Weights of a small transformer language model: LayerNorm before each block.
MLP neurons of a small language model. Each row is named by its layer, matrix (down: output weights) and neuron, and shows model dimensions 170-297. Each number is 128 + 32 x the weight over its row's rms, rounded and kept within 0 to 255. Numbers have three digits each.
A block is one neuron, or neurons of one layer that tend to fire together. Before each block is what it responds to, as a language model described it from the Wikipedia text at the highest values.

Responds to: Final piece of names
L5.down1329:097103086168146114088109132116160102154125130114138126104103123111151170126148148055130146147110154124138139118128137119092166135158112124084145114108132082174139070089141105100132097107083142086198141045122173134155107127109166131155109148099063103139092185152098125132128104162081162131133132184178085094148098154096155098110086160095172166150119054167066113134176129143183098095091

Responds to: Proper-name final pieces
L7.down199:176135184092122144112126173082153200124178127113105095146080096046055098135127175154117150110094121126088150107145103157117152160130146129071105165212181150104112149122113183116117126114159145102114105132105156134072179082130133111086143097106139183127079108172106091141156091126153087133136169141141096132116106111121106153164151095104132170091205078194122155161163176171120105138118
L7.down245:184132117152127152129070118184045094089101122148137116129107055147155091203144113157183107120144104155142131127158114108109141115144126147163151149127138090129197157099085129159042140148228041141138110157107101097125157114073105153119106098089119148169102140131078150168093170132116140124112117142083121177145166087157162140181112105136096125098161166123161154123107109119117112151131
L7.down269:187098158157153172119130140078183112096155140099153122110127106124162140180080081167135063118145093123098146131137116089115140138148106127090160053135127094143111133096146123097193100151143128100133188137171159150108156156100129157141089102101138158158104097127114219090153135157054108108145092077130116155109181206087109182097141148135149145117128157085141144137096086142162098194160
L7.down303:109138135114159064187109123128091097116098138091122116059125111203082151133049144146119198094154080166085110125213138129155126120218168084075174134142058106100140098168115104107071075122155150115120130146138112084119156085103118115163141148118108086109130087164079147118116146090082137126136152149115137131181129122127126133153133115105094057092137113145143153113144147105159147142190
L7.down551:094064116136119124141206150111055107136138077125072203099095093153096172174122136132075126105149116133036143179152083129130145138181132165088076089106208113090118146158149134083162196069081124113116125166139121114163160181132150077101145097134053129105154134147132093184148112101120137139140105140175111102063140111163157104111079066081142138122135149111145125162070113110138081100160
L7.down851:136153078164118163085160155104066130072148075113090082156136121141156102180185161137091080121125108131112193137129098172117115165148092140115116096142140117143175155151155170110129167135130108182124069125123147121136179138075171137090118149122113101090088107156126112113188151106169116138154058172143106122125104158218142091087129110162136141095125208099134116176170081158151061135102
L7.down1029:182120091113150166135117147131143102121090121106171115096122142114109180157165121163077109096157129080095138144145142129149159160099102115110105140118107207155125094110141149152159204095094097135144113093116193143165137063156150095162130108130120138135040132129111096145178118066107164105136142069171142133068066065074109072127197120103130168154025131111105104184074076138110153138144
L7.down1036:119111131144131097111157139080124138146067126109116074114047125169133060168148102153132159135157119127089143174175112158161145081152047098144132147120110142089134146123089080106119104103123094103162081118118128121127168111162111136111087167137176149123077104147130132193182112112116131114101080164135193149145095097117126119159104124103098115172119156154101125126072061071108198105137
L7.down1061:146099145095139114167118148094130109112123097176115114127092106153145140190129073116163070149094062128100112165143142096143144146115099100176073137099108097123143136120052154123125104130111123098132112125152172163175176149102142172165155145139114179108157130141144117089090185121081141134096112131184122170140182136150094134105147058130172106126180126157117055142077122060104084187162
L7.down1308:127169153091091117109139133148057121118130133165160149110067103117147129129152120156119044124147143122089111132142135110132170125143133102159164112053134102108182141105098170153172121109168149153133132116129070175151162156135115133098132149148099139160161126096129126117097131117104097157075084142107086147151102089178141143105093082089112094195140147142111139110146123094066068112083
L7.down1456:068104163116117128153143177103124134097167099100066241134128095117108140148085115104150095083128153148078120146113132173152141143124130129158110105123099129143109090143123153141109114190155147118106166155145061088146109154182184137153134156120122113114125138166133125125125113182163108201136074135116064150152110166127135071083093132173154117064170127133069107097178172109067160104158
L7.down1540:054170136146086107138089148113113110150133108181141145095175123102137146112140060130093143151082130082151139098160137137129141121066165157159094113213116100124118169117194149126092102087059100140191142118140157168135132096039105099163091148144149152181063083141155092169121134150126079123160086145136115155112129098145112142111141136138156144099140075136111206138132090157170130170127
L7.down1639:040155160112097087154111182140116135108186154098093128130089167146221131155128159110110176119100074123063130127098093174144194136190076145149197159159142125131160105135180189143086147165118114174157121156154166157136114104055169121176131147182111136083076127137155122133134110145170101090156102158146128180128138161119140114135099082190081125060101205168146094128144097084195114106192
L7.down1667:120126056126140168119100147126101069098120167114099172093112158135150166198121082163101065139188114170102145126150112156138119130082089088122071099083109105153139115166099115140110147107085139118130200105157100158128167129103147151126129122160144152105098162167087124167130079121109141118194078124130111104151130179115164078095115138149126148166108170152095097187174110207079183141109
L7.down1702:113170146191077173076113181108095081120131108168134154061095116128081137126097119187155099127117096118154100107134143166197126155146149154102080173101107151154118109076143127109187178101137145169074097098123135143069132148158142080142100157154142161100108141164114127154143151122136122135126075104190134117132129141104028108072137147113124153146131150167105063163157076079097068094145
L7.down2021:089166185150073110163180137106163097164101116136156083126155141108118144171124174135198113146076111144075113174098105122144122200139156167119140154103102131144167094144122132126125176118145146148126117137103135149139131120122120170138118156132142142098121108126130102128113146158180121091085109143192086134124129168082110095120187108097122140147196246107143140115184145066127084156129

Responds to: Place and organization nouns
L3.down753:177112147118189143129149171092154070142083119173136119111111122156136100152124107180116171121112130083145167158119108081148193119145179112161158116076166094092183165097091118163140098157116118126123076113156142089089102069116131148174078104159118117175087117147118155128151113134139090134089150033093148119093128127155060162187061135135136138121112089176110122127148184178106079183097
L3.down1136:164139098154120188095140166107096154147100161133118089141135115145168112135199084111181182180146158087103133110109084069109133103180137198133095121115113140124111158064134139137176151068109112171147108137109152084143063126137162046185085115152099107106206073087135159125125161122107099128196162067138173108144110155169101098125080109158090126135142167101127078097143106134120128147108
L3.down1866:123100139086130156142078091121139162094130131138125191178082129109177196136165104124122134111057148117179178077076169091115152138140172067172143132157125090083172106185114128098155115107066065082148132103109100131117070117117187138137155169132123146181092076114083144096137185137151115088065107084119102131155095138159132148116146155132099141167144074124032157112145111112149101149171
L3.down1990:135150148105112170117148172196144142154128132122101072168121056140091114055184132141157090120143118104174108117111169147148104092125159100115108084118157150149179114172187120114187142102176108092155116110130120114139127180060151103093143119164137106099114143019146136059136133115193137076132189099114136185122121112124127148057131132175128093103112094148157105127118109116137096055135

Responds to: Articles after prepositions
L7.down148:093156110099085117047157060141145118165140135178174069127165192090167166133156111117078123107100123109135073117170044105166172164138148055119189132153140131161098127130131127077122150078157153117168106113090128155133105155121094095144134151148131124099129095098147084127170116199129207083081152138126161156056131102138109186130138108123157139113094095061177140095136181179165164145103
L7.down357:159127127145098067160125186109128137115088116099106151190181143120106120126102077132148066112147119138133084109129073165124132137142135115187212144094149112091135072146134108110130048141151137150079135068099124113097153096108091122106158103103195143175119107138137146154158103068108086092164147176112110156152134147106102120118124139099164114161145110088123171153189066119076120181141
L7.down380:096170091121116152120126129096057131118125202167117141155119120136134100137203157098131207093148130096103086131074081132082164180135116135161090129178119116150116170095113139096118095120131107134136111124177131071121146106064154104133111141184159149111111115104136133157156124128081130172119116144084134146078190120119162132138139074173086151097106192144129110133088117100142107128121
L7.down412:113161129189121181159123139090147092114131129164105166098139141118098128163171140082165078177152126126180121109158149114126075111162094161160136055142166181149138153060106153124182124076141123178135061171093153124126141105127142093109197096053156145190072143134107147195112132135194111139113136105142153174135069094106095083106109157114170061123108029157159107073141111169125103157184
L7.down449:089075105207077186148126121131152121181173093128153139108138153113149154153102178143162139096096104115131124128079170141150179139143064177169076094132119095124122150120100103054154104042101132121107119071107129151100136093123104123156086085128151140141114121096167104154174074107094117078120101166128158071164134112158072188079135105150108111140096073129089118153081164104153120097156
L7.down486:177101184131114152155082191101174135117125110112190142114114142094180138151131067143097078167192142110112143140125161113114117156149116168139098099140110124139079157118138089113181108104043153125109087117153171179099130134095096082132105161171170149137117112089175114110152168166125161140143119148159150165189132132157162134119165136116091136130115009100133094143140126139131102077123
L7.down553:135167137117106097081145102136163129124137108182120055141093126160081157105088104098188095088107099154091139069143108134095073117106104137116128077151138165138110141172125125109106128121132145125142113126125101139088130125137123150105086136127132160158094125192196037144127182153152117112122074152194195147160101097127178176125178141180112095116136179189124135143110155134173113149160
L7.down574:134074110144118158176112132083059073139091097130198077094170110158113144132161088092113174164134103082162132168154145113169073113107119139186192114116115184121114195135105173159113137093149122173081079150127144104150214161117128168131194123095111113119104117124108142166154185148104132132094125124165182098157117067121092165115173095101089117088122152110121157081166109094115144119125
L7.down580:157105146150111086116101147120150120139108075145107131128106154183144108093114143140142116115186093083157090144154112135097115148208089119143163114113089131177128134082143128118124100105106150109142126106114153095121179149135096124142157136106154113142188116173144123107138188145094156104088124134109130108129133130108170166125121138130160110102175115091184123165123128099091130164126
L7.down604:184085152155140118120099077166131112124126140147163144133160101144133170114094050137144118129079098057111119182154092103120156137135150125171133111141145171067115107094128155180104098136074095105146112121146117125085156085162175125081169108161108175111148104185143116117097152146143186154134137100129098189065127063097132104129185128113026094139132070147105136049140163168105179150138
L7.down1288:124090129125117135109160162117079119212152150068085121205093106165162158132074149090142104144135097100112181119110136093115106122092085058142114146181152138180146138104147173096187115145111150146112127095115167101112145120113115142175147128151189108149149192142122142062110114189118103102188059134110191084123108117193142146167088081131212151080094110128082138111113123200137096132154
L7.down1395:128135111156079150091120131168087064187132170145117116120118124200147117160087097135140070051121172130117129092164136133082131135135119164097055114126151137147087089094180091116114100153107105125135133129140102105075199127144156103130104147134192135103103145114149145077127145082099173167153113167139147157080135123043113162041054120153142129140135088073133126115071116130122192165089
L7.down1550:177193117092141110118120129132124134109130053103093122127080047175177088162134070091142053102151169120133143114113126147067115157153133128139116088137068122124140114122126135143114112154115108116099142122082203139125162052117181124144115098126129120087072130084203117085145114123141157159146124139117192120118089140151107145122157140157112204140143133110149107105146141130103129091105
L7.down1755:103107175118138114066114138121126124115110110151151195152131146130142113153104165152149129131146142135168089134053135134145098130130083110096115093096090152139091155071082163121140150133118137114151133133136163127109113081136111152129118096077166155101091138168130081118152156070137076126086130137123130121109185128123147135132112120106141113075176079114199096140099138120121165139119
L7.down1859:052136124083106082132173106135149085129140141177187129090125126084146087094081080139083156113121180072059185198158111166131109128150125190103166123134144133156120156115082117166118120037067153109160070058158124131108111151132124107105075133109111096099092162125135121158148111148121112087146096166153127204126188148049085072137136108121082133107138130172115171159168181120040139105180
L7.down1998:126127102104048111121092119191184119132169129143149137145102100099184148172162115152135105094140089140103143121160089111102103119091155127150129124219139118125144128108075114097158160134212098115114169134100138163094104113126133132103131126132090194180132168141080101148109146067114134091129083124168132096176133084145193178160109154127125107126140142158112119139137114161116094100158

Responds to: Article "an" and an- fragments
L5.down192:143100141127060132116180133130223149095169153137125117141133107135152155129099169154122074097132099060143096075166145131096100147134087075171108134135101139152146122077011159121143144084137104134155072092144137099086169132126098132079172103107159130160110174152139139111184158094072096174132163083095186099144137113106154135161210152110100127087122091175138106152118176113139146157141

Responds to: Surname first token
L7.down228:105127093082124142173181150090161131118123098094134157099100129146121094105111147132112137046139138190106174140129113119210108093097161166102075135145107119190058120116164159102224116152129160109098091184075129123099118104124144089159146088121129125144153125109092112126152116107162133157097074140200101143120203100122129091075120147151134150190149025185189078103107118095171083077116
L7.down392:096156155105152184113109209098080140190125126136076087120126078112095116168126145081103144129131160144127174136139122113145091125088181139138135103163151153105147141135107050073067188191124121163126144074128182089098152119118119098126116193135123144133048095139154082110080123067066117134103114194150105118077124150130127122126180077137150070111094188124157120110132104097161162166131
L7.down626:132100168163108111135166100167152129163076148144072086086183154153127146169119168118181151105077152116078137138159142148177135121154078122173120140153117134167138157092065102139157147112225151082107166132146144128085051090167125183138122143099164121143136113095127178178149096089125109122062109085134131034095119161164132182169156125103105067105084091164127085111134155120137147133194
L7.down753:171124088127143112134116138151184130094140161125124036117214125127167144128157227135179108169132163124151085104067115122121143158124131146141115154096108173099155152124150184152135116112115087161117159099056169109149116110094154093135094137165119093153166111109166115132120071112141102201175138063093160147134131143146137113131097133110049153132097191065102086140177183176144155125148
L7.down962:165099124070135110160105105114189112135153177110179138160220118140157109171065138131150102137048103092124169094127171147064153165094101084169191165105154129154094095102179204095160119079169102116123104123151143121066117148126149132170107117158092124084184116141115168160173048168125126146138085101131165108130080101142176126113102088166099107111142039074106105107151136100127137094155
L7.down1139:145092134145142155091124164079126111145161179172156101161177111108139151206121196153121107090121072084111130124127139084106170162090085114167160173136095132177119109121162152086124140152140137175141120126113095196101152121084115158165069125143135121077131068101122150115167071135135088104137087136116111134101088114167140093112151091144150124094199125100149124083162139137146092151096
L7.down1144:073139110087117040106126089099119153162157165078152087115126106103141139153097116103177124133131189120169183100112139147154103113135091197131168106160142137110108178113144152156105120167161088120129157089122091105067113125137101120158101160113112175145150099139166125095175187108136072122155129116200050146123147116150134108113121087149048112139119114138181159124077164155124144143129
L7.down1207:120102163161120158179162163152151122126144127103194052113141130094186109057113098125146170101120105112096135169099075111189078104148087102101151134135108163140166115144034149119081129096101101160111165162161150076077073112180113135111161125137105157114129161100136161129179138101073169100154149112117162197144148163092096115173176153114168153119127153124145113196112173143113084137144
L7.down1272:151122123126128125131119143116168148187139145124097156130080173087187143161174118119105163133122152112112129141151156112151134135119154149116132080074106096139179117109142140117142152110113123079120084164121121181178104126108130113178119157151131151117106156094131154120133136115063147103111124134138074173153099081134104122083159116163183141143146055121180166154107072158119152163084
L7.down1412:123112159166176185084130104131170086150156062214111110120133137106154112171091130137139124130116129117089120113167166189122077165103104117150175153136186132116085140171145189153118085131087170063120156122120123081136176083122126123120128169120133163152069158188098101092182049164133053131157134104165183142154142113072101179134127043097172122124174113108098121135148207079168140098107
L7.down1578:102112144125206154151091103026106130154083176141165081192138137176172107151167103099063152111185131088123099102112150141077136131095135161129133162189128077150111134120161188101152127120143085140229107074141154155143118152074070162133144152158110129159120103111117125123141132057144138096103118112123113102074098123061103143112163110169145079182144163137141130113125128094170133123116
L7.down1621:156115122106191090178118125158167077122083178090146051110136112097117152110095166214172155101096091091157064091152095074099092183117087151117104139145103161115109117143136176119138137133098139073156160049113122122107120098112138145135070124100179152112182127156134125113155128181086099140097178136097133063096100171134133099119080097114101144114094189149117130145156136168120175154124
L7.down1700:124142101101098150168148164109134099077133075113112165174122155062128136124120127081130081127080056145176206148133144128176098154124098106120146097113143151175109153123169133094158064090092125127137153135151126146137145113156118053121147094133104161112071123163148145183193109154108113128097135128081084119137114126132099055076143117167199097141101034072114118159109124150180123092193
L7.down1701:149146112124098160100128113175085078171137128064183155137116131102155142126140112158138066103098090153120114158139114114127146141096148063162118150126166149096090103137117112117150093107162123095164152119131122107054116187155125135105136091074138168070155143095138109123113158088057105123154167144107087173124085131138165134144066127167082110097105161140111133158070111188181127117152
L7.down1864:141083152107145097147106184118118133168114179158124104147210106146156141170138154140148145151117120125155064111096139133122151147120121136177169157104105147171150108107163139137115115157121129131145144096109144124080087140111116087162092145098145127093146025096173159103117098131137109108172143124095145133074071119155150118103140090126081093132140181059197089120144132153150146139088
L7.down1903:145104093128219160151136125109133147083164150115109131111175166159080106137084156103125120134146125095156125143101127125137118066089127150102119082160132099176130095179152142092143122116065119156111165116147130097139138097121138166119078111150106170123150101111125145116088162198182151078138118108138156146096138144107127156148077158180127116084162156113067150129145151148150193112099

Responds to: Initial capital D in names
L3.down32:128093135134141152136111096077193131074182126169200141146150121117102149113023128182123139179090149202146138084163111156178142137153151136167185141135172170211112134097205140102134129152082088187155110126121107133135108140166177141106089161128110135112117130091100108123077136123121116169155124100118060133148124148081110173125108112120104068109104145099114158129187124099066093166138
L3.down1320:165036124119099149177094146186176155133110159096188072133108125110137142107104147179183122108140143120148151110116083149112107145153139129097182147162127137120163140084102097164156103100150150199080096070161078076093162083156085208104096111160120107138097128165196171164175102078188072140165170140170089143102086165138167148162131119103092143081092150139115102130204096109168134144135
L3.down1575:156129123175090098107154156164199112048077104100165056110121131113167213073137143117114131060153146111110138166158162114144100152168152116156139130138096158078079109120132108111146150090172123085098102150198088181167151160168160117109151091136154095160096117187156157171160109104151103094114148149129132187176145122173036151141134137101093145165089103149101145080159082141134122133144
L3.down1992:117092141179135127121131113129082067155084111102136124103131130133097160169143100071082131159090141075144088113156059161127113135113140119103077131156122115050129110145148118077125130085136096134202114140116189115117154131161134159187117134118167161155139158125145112162162126079158178154142145101197110131200124172073127147139183151122108134119169125131063145044153132185133154087129

Responds to: Surname start after forename
L5.down1619:166103093179112074176130163169106099185184151163114065183106174155138166172078137175112138104055158094127129074145104132107125147132145120140090154130181139126131129134134133192106126185208125105112077130149131095035120108162127075127152099110143095118078105145203152106094103131202065122160121109138171155106141144133125092099116142074111076110095172071171180104148123120120080121152

Responds to: Numbers, LaTeX, table cells
L7.down87:209160116134169150114067110160136155084107108118125111109118108189073195131143144135073131137114108119131106096105129183144143139166086141121071194141119222126140158116169106162080114099195105117136054117096119075098138096160149193145155109064156087119159154118117127137162090166117148185138083162144144143174089181083086144139103166170020130176113192120184096160112141125147165122118
L7.down103:147132131118178145134156111092208155116102182225171115120077094156167115095111164176172145134112193097131141081095139127179141107178148123095160148145128134105142178078164094138122105137103140138109067145148100080094095129162120112157077098099140104100103081126142132104096116123128164133113082108133110146097136134118108085141139128100078108052145066085158124153120141136139091095170
L7.down362:104176055123114116121128119102210075142164089122137125119120119140061163163093143073096132119091155190209104138160122138094127118059158143152116172161108127161136121129141157134103107170119124118145118133137090118170107141120161152177089153149126225054142155131132195146140165177131146099212136091097136165145113093132091101056105147071125103153150097125167123192153125116108201140171
L7.down516:183064150130114144170101104146090115143180077137192114136108120146102084115160125153096089123182120112208136107145144102190126156135158118118145106180131153097100112154128146097131150089119135149165149131115138132147130130128152142105084182116069114135151103133164181125122093107112139090146132141160120175132127077084142096154097167111146122160128086098124117111114131130135101146189
L7.down751:096123091151104052115173149130135126146157155150139099192136123154117095139131109146142126149158109142131141114153169076126137110182197136142125132177149107076149157122125131121110174120162149081131105161080065139089131124103115116124075151109096130089122108148131137120180191137115145085170105146115144131135126103161102135164116100092102099099128005124131136092088168119139096098084
L7.down798:115095188117155107105127158155142146137129198082128124098066143153140077108144167098128123138155086106131075052138171173157153088123151106120197115097213133091132108128110116087111161100115115201141120161169116107150142168203149099096179126139153132133159104087068079099158135113165077162149131134156146204110176103101096160123165141144062132116132116124166159125153095096127102173106
L7.down888:141077044122131122081117160105085085095124149130155111070104102105122155134126084130127099146161076113133109176160106097134133161159167140123159224127121115146172096178123138088108167147111145146114181142144104205190110182088182118136117103147080149093123102140123201162143134195168096102142107145132130155108126128180151115157128074137151149122140148169062136101093124118075092149162
L7.down906:165116094115090142129116150151059119121084164142136132130146155132164150185126101143156093093177123140102165146155106100148096160104160124126152117171076124131157121108123091153098113070133143176171119135120111154158116105146121199118137144103108174116134166093097109142128110096120154086138071165123114173112111090140106162155105095100095074187108069076129110197110143127133137135191
L7.down1151:160082154103115067109131173130077088114137087127128106125098167115104112132144178131172076121139153097170122119153138099147127106142163117120048079197122156118115144140102106149091073109057118127118092134097126169132130102152155147143152153168167101116104132064128108089127164129125118141152132113140146161121103142109111109115111100142129154093095058119104154156203138058181179110126
L7.down1674:146157125155060118088188120148130067078151142130106115114090153134120114183122142155098105120126063116130132122147124127106133167132126097100164118138090160139048109119111119102116199156186111102147085157137105126068139092155087074165097109150099052106159074206131112208144078135138179113129143088102151110118104178188145132133102081114152136136147100107142120126105102114120073117129
L7.down1750:156134161084165182109147153135157142158162098122170114084146156121109121093140157121168114095068136151107143143119097094184108180140172150115136110143134169108190109106114086175167100069171125125158146176131109125102125104196134130186129137089122157177121150165155168110100040159199113151080148146116169119107156103091114118133093099158128062110129085158130104098135096174197115110115
L7.down1766:109084148079200069144107152095108154128101211132123175128101124153161139165159081107177188147158121099093161091124147094162107143135102054098113151093122136163157091168141168105105119132059089076084144067140097117146131106125116109039136135165109135109142163108115166133143092191092114149148122150137159103140159140091094181187114117132115126115070130191112130104188111149153124147146
L7.down1774:054135122128105181109143103131127160112114119088131162116158148111155134095195065141157136155165139139179106126144126147162176106140068166097196146121123070147159123174124084165120160097085166126072128172137123179121133154083084107141147147134089043164193125115093124127149143116145163124178164137163132159096099132094124148145159184133149172165170140121103123129143116119101156092085
L7.down1812:140113111139137151166122159142190133105131083104120150131079112127102112102138160147122080094086127166168110144131131131092064130109142136124149157140094090131172096138153161156104098070134086131147036128110095142127152086117142143162129119128175100168123129126151086151103133139180114172067140119155140165112137151137120091135178099121110206153148062145159167141174165151109135141113
L7.down1861:129121149092128105157105132105177170099159149156161135100152195116165157148091145179087113125144076129098152127133124102145131084065152146112194138109111114164125104099162157111156114109134171135087074173130143164101113077122185081169114082165160063151114119158166121147090076107117139108151118154113079184180144162210079131110132170185111132074156083108175155177114160184136099121155
L7.down2041:120150156116142113179071161136162128087145108117119157175110149149109074103087182092158110142190155105147121109119105172141155186121143161073126132175161146113086150136097141125089087067150084171137028201138145110100164123142133167174093097102148144136169111131113112139115186114137166153115114031183147164106060125123106091086136132118118135169128097108117141103172128121115078113124

Responds to: Statistical table numbers
L3.down1393:150111104084142110161113102161037174175097087096170120106194141130134108142079164150136093101132111168104146102118089148168174155129152122147046089104171143109221114092114119142117110091172078136177078127068088122126156160136136156107145115187112148106111140134171174181147146138178136153111129140118129079189132112139068148244135130148112147161144125094171158132159075136141127169131
L3.down1423:102119135094144113121083103126139149105143162100143057129170103163104103085149086130186193137105165148198149161134051157158075143201098102141122088128111141116139163098127121158047116139164083185146126166165158153092092071138161128171142115120120148108162168113183099144106170113100092115121068156130123170129143107132141123129110092080124093121132139146142101119073081112165093152173
L3.down1563:132198131188168126105079084116081126097156106149146090122141135175085155094133118122110144097142119142103144153090079124138109110096119122112141122173103177167074222133108139169090143160172187104159143150084129149161122142109157140105124081115134094163167127070070092131119188117136103085148155152084119163139129070138148044139142196094112138078145156160106105107061168127199109140093
L3.down1610:140154159104079124122122172166083177101118158137080123128066138091025137170048077166120180110142155047163194198132134157148121141107107151116085106102142113157136162152145137096202122113159158122104138144146112155115140124166171128120087155122103112117060116103176154142118190119150114096100151123137174100137094135129167100128128086153156137140167068048110116136135161100173120143114